From a checkpoint of a small transformer trained on Wikipedia: 14 layers, 6887 steps.
MLP neurons of a small language model. Each row is named by its layer, matrix (down: output weights) and neuron, and shows model dimensions 64-319. Each number is 128 + 32 x the weight over its row's rms, rounded and kept within 0 to 255. Numbers have three digits each. A neuron's up and down rows have the sign that makes its largest values positive.
After each neuron's rows, "fires before" lists the tokens most often just after its 100 highest values on Wikipedia text that the model never trained on.

L9.down403:144139121081182133121115115135083114132109146110124180126102041096085113097174158161069162076154118118082081086177122155098165118086153124140195038102088157126143109147111132137112100129206118112047179129141163096114138140129159110131119103162136124136148216122151112165099158102170090122183116146097106156174133159143103099116166056124108142120199069138131121165085145100175171151089155105129099149142113122103114117196129083149148144128156148091139135104076104162130157161175100171198168129125174140121098118109111098148095099092174096103192072112158132092154107101153111149122137119147102124021160044163155142119146058129151153110097088139159142142085161160144149126140082153096079072128130107137124151104108127130132120105150084191101131196141100121050116106148104
fires before: " |", " ", ":", "\n", "–"

L8.down784:128111132177158179135142165128095130102100103120109132087116136155112112152048171147124165190087123120096067145060132187105116108142106133142123108131120115118131178109136173110118119168170212117086136157098142128137180105116088079165173138091147086191084152080095165154122124100141136108089107128162130110160160081163173098146137076160070138111096109110101064122145093153087103112133096123137174125111132063157153085096137085119107137145175062185084176077120153119086129031115144133173162117137147132103121138137129165122169154144062102197140109107105107092104142128119157100108157171148149106139147111129061156151177097131147105185130145094141131181184121107144137065118103115136079134118150053171124076080059107158129162154164133111120148181124141150109132061129074
fires before: "\n", "---|---|---|---|", ":", "3"

L4.down13:108081125136105115137125196132093124077154149097141128112145161069146135129140106124130151150139148176098150097079138192093138131103101087111116064139160145055147138114089064146176192146147170099119130161136087082148176120102150136133108078150130112162051132140099169098068181119114063101121098127163147094124127131154223136177141128121167129115183088103120124143167180144151130116195172093080144057170116164111143121098100116087071150175103156123130112130165087116144081175145172081107107069163104137095137087134155148085111133103113103174100128063117117127144092065098106169138133126073152130107182092169129086145160129157128135115112162127054096116167157153093146173098090183064139113179108101142178183156132108105065111103122134141065128149137181104155101122122152
fires before: "1", "5", "6", "9", "0", " C"

L9.down667:109136120091137117115130073100095146171189139108106116131123157155090162127171131088124147098155136107122139109129138140114129139147103140095124092172135092099136149151139092096139128112095154136115097103107137121162066118105141080103136138142095121100139132129122121179070120121193102141101156089088126112148104137123120099154137099196136108139097144146083165098152087129109144183131128123107123117129131120144098115143151118154099154115123106108114065110112187140108125108134156106145089156151148171168138215166155076096127175119110096132091131138129153144101132100156128199239152099130126123138145108146135128087146132109106255116129138123149145158106116172147159101164168168161135143102109127103154109094162127146132133163124131126172121191125114129139151163145151
fires before: "\n", " |"

L7.down602:065066109093145131166086125128139141138157113114145117116067165126143172120160103175108134107093117170168171117152168123121093165121112090133097157079149138133102143156124122149159148151105137122090112153137119137080145077089118151176125157132123038124145147128151126140161048133122073098089164155060187185152137103164126104140176117137176127116146126141178130097109182103193144136170063144113121076150149120091139088119122151101118188147145189081114141098208101072078155104133204105136137142165103136155133101140162137135137093143196151173079118155121151126114133148080125165161163110151108088135154113150097105090181154114158170139106166088062183198128142139146202113098154190112155108083141117127100133134105121092177170114112134101130148130124111120066127110157135
fires before: "1", "2", " |", "8"

L2.down58:127089126087104146099118179105120104157105139137082121083133146153169144123161127114114126136098127161123147255120126098172148142187139076120103137134135102088123129139145122112238130238105114111110125208108137099109255164108134154128088118127132119128049123135124127105122108118127098155132180124119113110164139147094183144134131161151116145159145063088145134154122125255092164121132123159157151127167111078118141143113129126108114136129095146131147114127099136133129135132123141122149128105149116120099108094116183127160149125109123145148121116120107112126113128138094117171066154116103110130135112125107124131135099154141131043112137160132059161120157126088088105125160136097141150083099127066125157156146149154124130098148159123124102120113131111123120158111116092
fires before: "\n", "The", "In", "-", "On"

L7.down799:113136137106111164116094171056118123093045163122151120130115138123100151106112150157145089052123109075112091133153136135127122138138089126077132123076133160127126120102108093116133133109126134132148085121167151110105139151135109114122136097139104136114201136145135094154074072114106092132102113179125178147120151158186142125089184111130097087174182129101171152150150140148134167105181164088113066118130115114136172171151123115118108094145103178079100098135061110093091132157117157109122147161117119166156043131108110136123151140123193129110121152078116126080066091103073119189135114114085113139099148114195177128160220155112135245118120128197058156160135157183099155160100110151141160086154146169163154177122143140121176130087149095151074166121166142103154072169104100
fires before: "s", ",", " ", "6", "\n"

L2.down825:133141179120103134097123160171131150095201162155159151147144157072118122109155091045137095107150111142177159022127094089131140115102165105167085134157097124111111083130128168125086174019112152140129065086131189063134037120073086119138170159067155106114167094150118118080086112106105134142145085090113089139126106079155103173160111114137131130149101155102110190088133100179168130106119090120173100108158085169134123158097106113086152154082157159150126130113115196148116060127107196128125113194141132136170147158108063146100103158141138189173117157119171096151125139162160153133121087164077142105154120070133123154116167122151139134156147079132134181135181127102162135145123119178180121118122140110096115128116158127074131106172100113072137110115090156147121141181097087
fires before: "0", "1", " (", "2", "."

L2.down320:160119081052067087123164128107119147102158114145100114095110107146090165145084108116180148190159072094148183166153121094133133118124110152177114072165175140078156162157136106107101124046080140109137171141156165095087069055128106145108119145119120155126087128119136171123119136151082118130143104155180147134119119071137095171137148106147152155135127097162132125132121178187143100209166121076137140094154105151131116179172116130112148132137116099159047137171143104138178093153074174044111116078138121158110162131139130155115162103145166125128150137107124096184153125089190118169172119170101141090156130139102110141125165118065072137137146106096103154130107111180073074116113115113144123102149137105132131105074175100105143086139150125093122064157127110109145148103064128
fires before: "1", "0", "3", "2", "4"

L5.down250:097084159141153103120164130159155122158131143153161170128169154152143183130117105154217142132128131137116129169092154187163158122180117170125080104161090144124129102121095140086122148153178166138110149118136127106112089147152146114139071176148138075137160150117127188113099183095132135108111144070136101106151111191180082109097105089154121093135058056094136136122146135075159137096140126202168150105192072151120136128114182161158151128106197061153126089136098137120153128098114084135120171141186191113078126089096114152158116148122115117145150078108141096141145159132085141116134123101108151143137153145125124130107105079129191091136125124171139092115126149143106113125201145106152160067114074188147156167088142190093092144150150125087080106122128107154172160120084087
fires before: "1", "2"

L8.down822:149125117094193142122105123173103090112085121108187138089139143090117164125093116118160122120145151111118120143146136107139185105131139106123116141122076078158173125196154147150069142078121078081123081114105138126146091079103117141139109140128115115136119137129082119131143157141082138124108101085150134162128081179125106157130090111146158175156117194144112172076129135087128132071176155152133113131114129154211077130123128133098126160138093196130144149105111098162133143076101082152134130059209208100179078148125146143075113151155098069087097145178113070187147142120140131080101145112128129144145092066091194133105140187138118255146124084139115097105120141101181124113117089159184143148150134162146137113161121142164106118148128123124086151099147139085125089129160149
fires before: " |", ",", ".", " season", "–", ":"

L7.down559:109076111070133103156109139122132106094170130122180139152121160133142101101161142130123093087147134103109105076140167121147063171154128138117093137106102147172109144100112106101115128134150141161079105121143094136089180079117125162108134079146124104110152107104170107163131088122114079099063074179142192189120092070134149126100174123129122124145173152099198103144147161176146159120167098137109069092140145156110146105150082147147116145090114156097127091159107106088129120148144143072159117169117099182141085067099147124135160119140131101109119105136099094117125119150060107133152162100123080155119131117138152139072175144084150216143090126079048203159095158167116161173117072129110130118138153125117106171122146117080166119069169123095098121128121103117083096128086108
fires before: "1", "5", "6", "4", "2"

L9.down170:113157157099144114141135158137121065161153128128165170125103142117114080136152109090154189145170092084126141122085149105123156124159082156170088129145110149148128104120124231065156104129108109154105123153103127153141119025150081164105117167129131131122121131126188096096137091142086109157120151132173108094115051117112093206100091137112076133094095154104204171096124117128134110126088088129151156177124146121117110144070160186114077131101145063128148157117111123186173179161109104104098132144077103111118098160174123115176094170121120159109117096090148174112091155085111123140135123149138115134150130139135101080074081117173121124147071163079088128112126133138103161103147142096159116121150124133082160158089149163113126045150067162072109134175138108124136206114149197
fires before: " |", ".", "–"

L7.down657:160188132101167186135115095106135122134122076135178180154118126147091138137103149124155088176053102141096091145160174144166111136114087075107108173137136150113091135123136170191149176197177086125171159163144214120203193131105197151120158109163114148123100098104149095152109077073148107165145141140129096127115237136110112132159140134122073169091114098118105068189147105116127093140170118135124142138114108063144167124205074127154115134167106108102136137157105098097093106128115128089154135151071146128161156148173161129125127087169125118144127147114130130079076118091124131164082145129105106141098147082142100149146088111122149061098141137067140084134140136123140192103159072096150095152123114105139129149114127147056157162103140103102167115122137064141159106029147151
fires before: " |", "′", "\n", " (", ":"

L7.down519:101117173128128072155146148094101105101162206134113185109119121085190102126154150039110148136166147094106095133141103108146168097121132096141094128142164106154126114118095157143128200141109123136094188125088131116096094094167094117045142108125142109099159150113160113145175138184101114167129187078121125199121145168136124137115140104117102116152081121073084181087066129086153104111165214150124115201116158153124133091130146150116112120186116128105129151099124153122186115046143103132076109163140119157151096121130102146100184149102139119057072115157111132128107118140131160113165181098089128064112119138119086091094191174198154225148109103130099183142121120159075171068136168103174091133140088107151160134117118090056129115139063132112143097077117119091103103108124142
fires before: ",", ".", " to"

L8.down374:076053157127123148105138126161128126104087122124181155131130152155093075126122163099152146129121138136111099137108109144138121137159125114088105077116125107140078079078160116110117118121078106083137136151094202051144143141136141081232167128083166091113113151145161151074156091103095077099106142151153152124172097068153080127104125128131124148164131177130134158119135060139103172136100145130110147126145151100164155152099145137105177164116210141141131146159099147158088107127167109097151145150087176138123129096095108112126044195126107179184147143130132177113086094120119106151115199135079098085178112136075112117168189115162159093127107153109155237062079153143106107167174146081158152172188170139189107157119159145100141076136151133101118090146157140157148185106183156
fires before: " ", " |", "2", "1"

L7.down534:081117101076103134142133122124149120061107111100138141121138155130077068106080150111108164118116114100143134130136159143118128185133116149082104134095053130170067145128125157167112144110072161155124121149130125109104155052131098134123120119157147104100152089131153079168118132114140096116130134158130127149134148089123142088138141118151124094135163109090169137087155198189190134069178088161129122114145162128117148114178141106162119122120160140159131136175139113122065120159114155102118106157166117139087131078126138144130166073136120110148140126110138133123149095122097098158129107150128145071140152133175096131086166098132064202164127160106007203117150197181089139128138134184139079126137177102136145225109105126112128105097119128143068156109151102152123123138097113
fires before: "1", "2", "6"

L7.down113:098075098082125146084174122146182118142117122155126132165096089133090147115163155137107127106139127104088118119107120154152154125129139121144143123222142132123090130183092118178104159115165096079122129143185127183106040170131168131120142092161116126110096119105107109088094109130094115112056135151142118177164101107167097123114142077131085121116149145074132171095131147135061123118153088190046100150143078079130088176138157170085109149079129180115140172093081087195116106113099129126184109117063150113086162106166128124147125101137081107086138141143111128076081121138114088142130085149116110139112073084115147167034041119116162222108100101163144115100094099129104116090116115130116148119117124175178165166131083123177099142130116130126126119150090136136111089084195130
fires before: " |", ")", "%", "–", "\n"

L7.down757:152159166146133076071168078066105137129105101155125101186056129135159140073169126154084118179157203162145101154151093131138141111117119109128134201191130089067148118156134161167169138154129109147143152134098174071183153129086203155097145123083166101091144125108130099088085138136117091133144103110147069097165127141188126128106137127153082144090135128165134126205098092093129099171087138133149087253109174126090169179133111115175179113103132157117167109149075142152141131131153087137175152125053081135111124143117136076082187141164168150157169136116137128044101136145178160159090150094182172116188120124129118153133071060162120150137144142075155142154074110163158088094128079115130111096119113079161137128175120175126120138110120146108167112131142119095121099165101152
fires before: " |", ":", "2", "8", "."

L8.down417:200139101170115066137084101133162163111135142137170123158144131101126170182112133145142057146125123157074115169142162138126091144115128163181096110171170101144102112129167160150096163129134114140110158091116135109111067071174153124154157117078072110101152103198092121102152104133133130123083129137159150104141118164176101129160155153155114138139142126124117132070176157141161086038132076130126155192161086111132133148130116160143102168137124138165077142133110077118144128150124173091163117079100123171113158108082113086118105103102114155169115109129141076163168130072075102091120156129168120167139097169189130162090181134115114179147093108102175079094104095157162122140079087139103191139154069111088114103119089209107024107159145125094133082090126112107184145164145162
fires before: " |", "0", "2", ",", "7", "6"

L3.down114:102123111158171105120109160129111091084163096161098105157176159093084136116125131071098136162105150104137094120126161167132116119166072141100144160133142091106082126091137116099181153169100095114168112163092065184095169162082153070138121083104148113166145113090173122096147109133156137142117131119184109129136142103108124124128045165185157146155165138107116154097103152144114133076152075112154106113139132103108160081083137141130092130135063152125122182087104142154059148124099157135090131148126156067120122126086175094121105124096055165137103103114086090146138094123067117125153148154045172144165116106122115156054147142134099098131078185181121139131176146132074098099113072110106169099104165116139115091157176095095103091117158151144144160116154105123147111168096092
fires before: "==", "S", "In", "The", "On", "==="

L8.down115:113059151124075113127128123128134168148131135091172063122192145099110076024142068123164176154082121071090151151175163134111104115126132149153063167136087095177108198126134140107172123111096134141142101135195124156119127107179144123046133124133172066136107154097179173098111130107095093114127114160139087083057119169085108185112137156099094168172143152117184146126118128120179094154182088188147168129145088218187172177086098107121159163149164123110153164131140103114119097112114154160137132163121118080135121152111167181097117183070147178184145163064175134130068176140131102141051130132085102139145116142154052161121156070139128152160145188131189120104184189111105131124136119137147169148203100125132139134146146130107117159173156156148150147116102099155139108129085088
fires before: "==", " ==", " life", " and", "2", "9"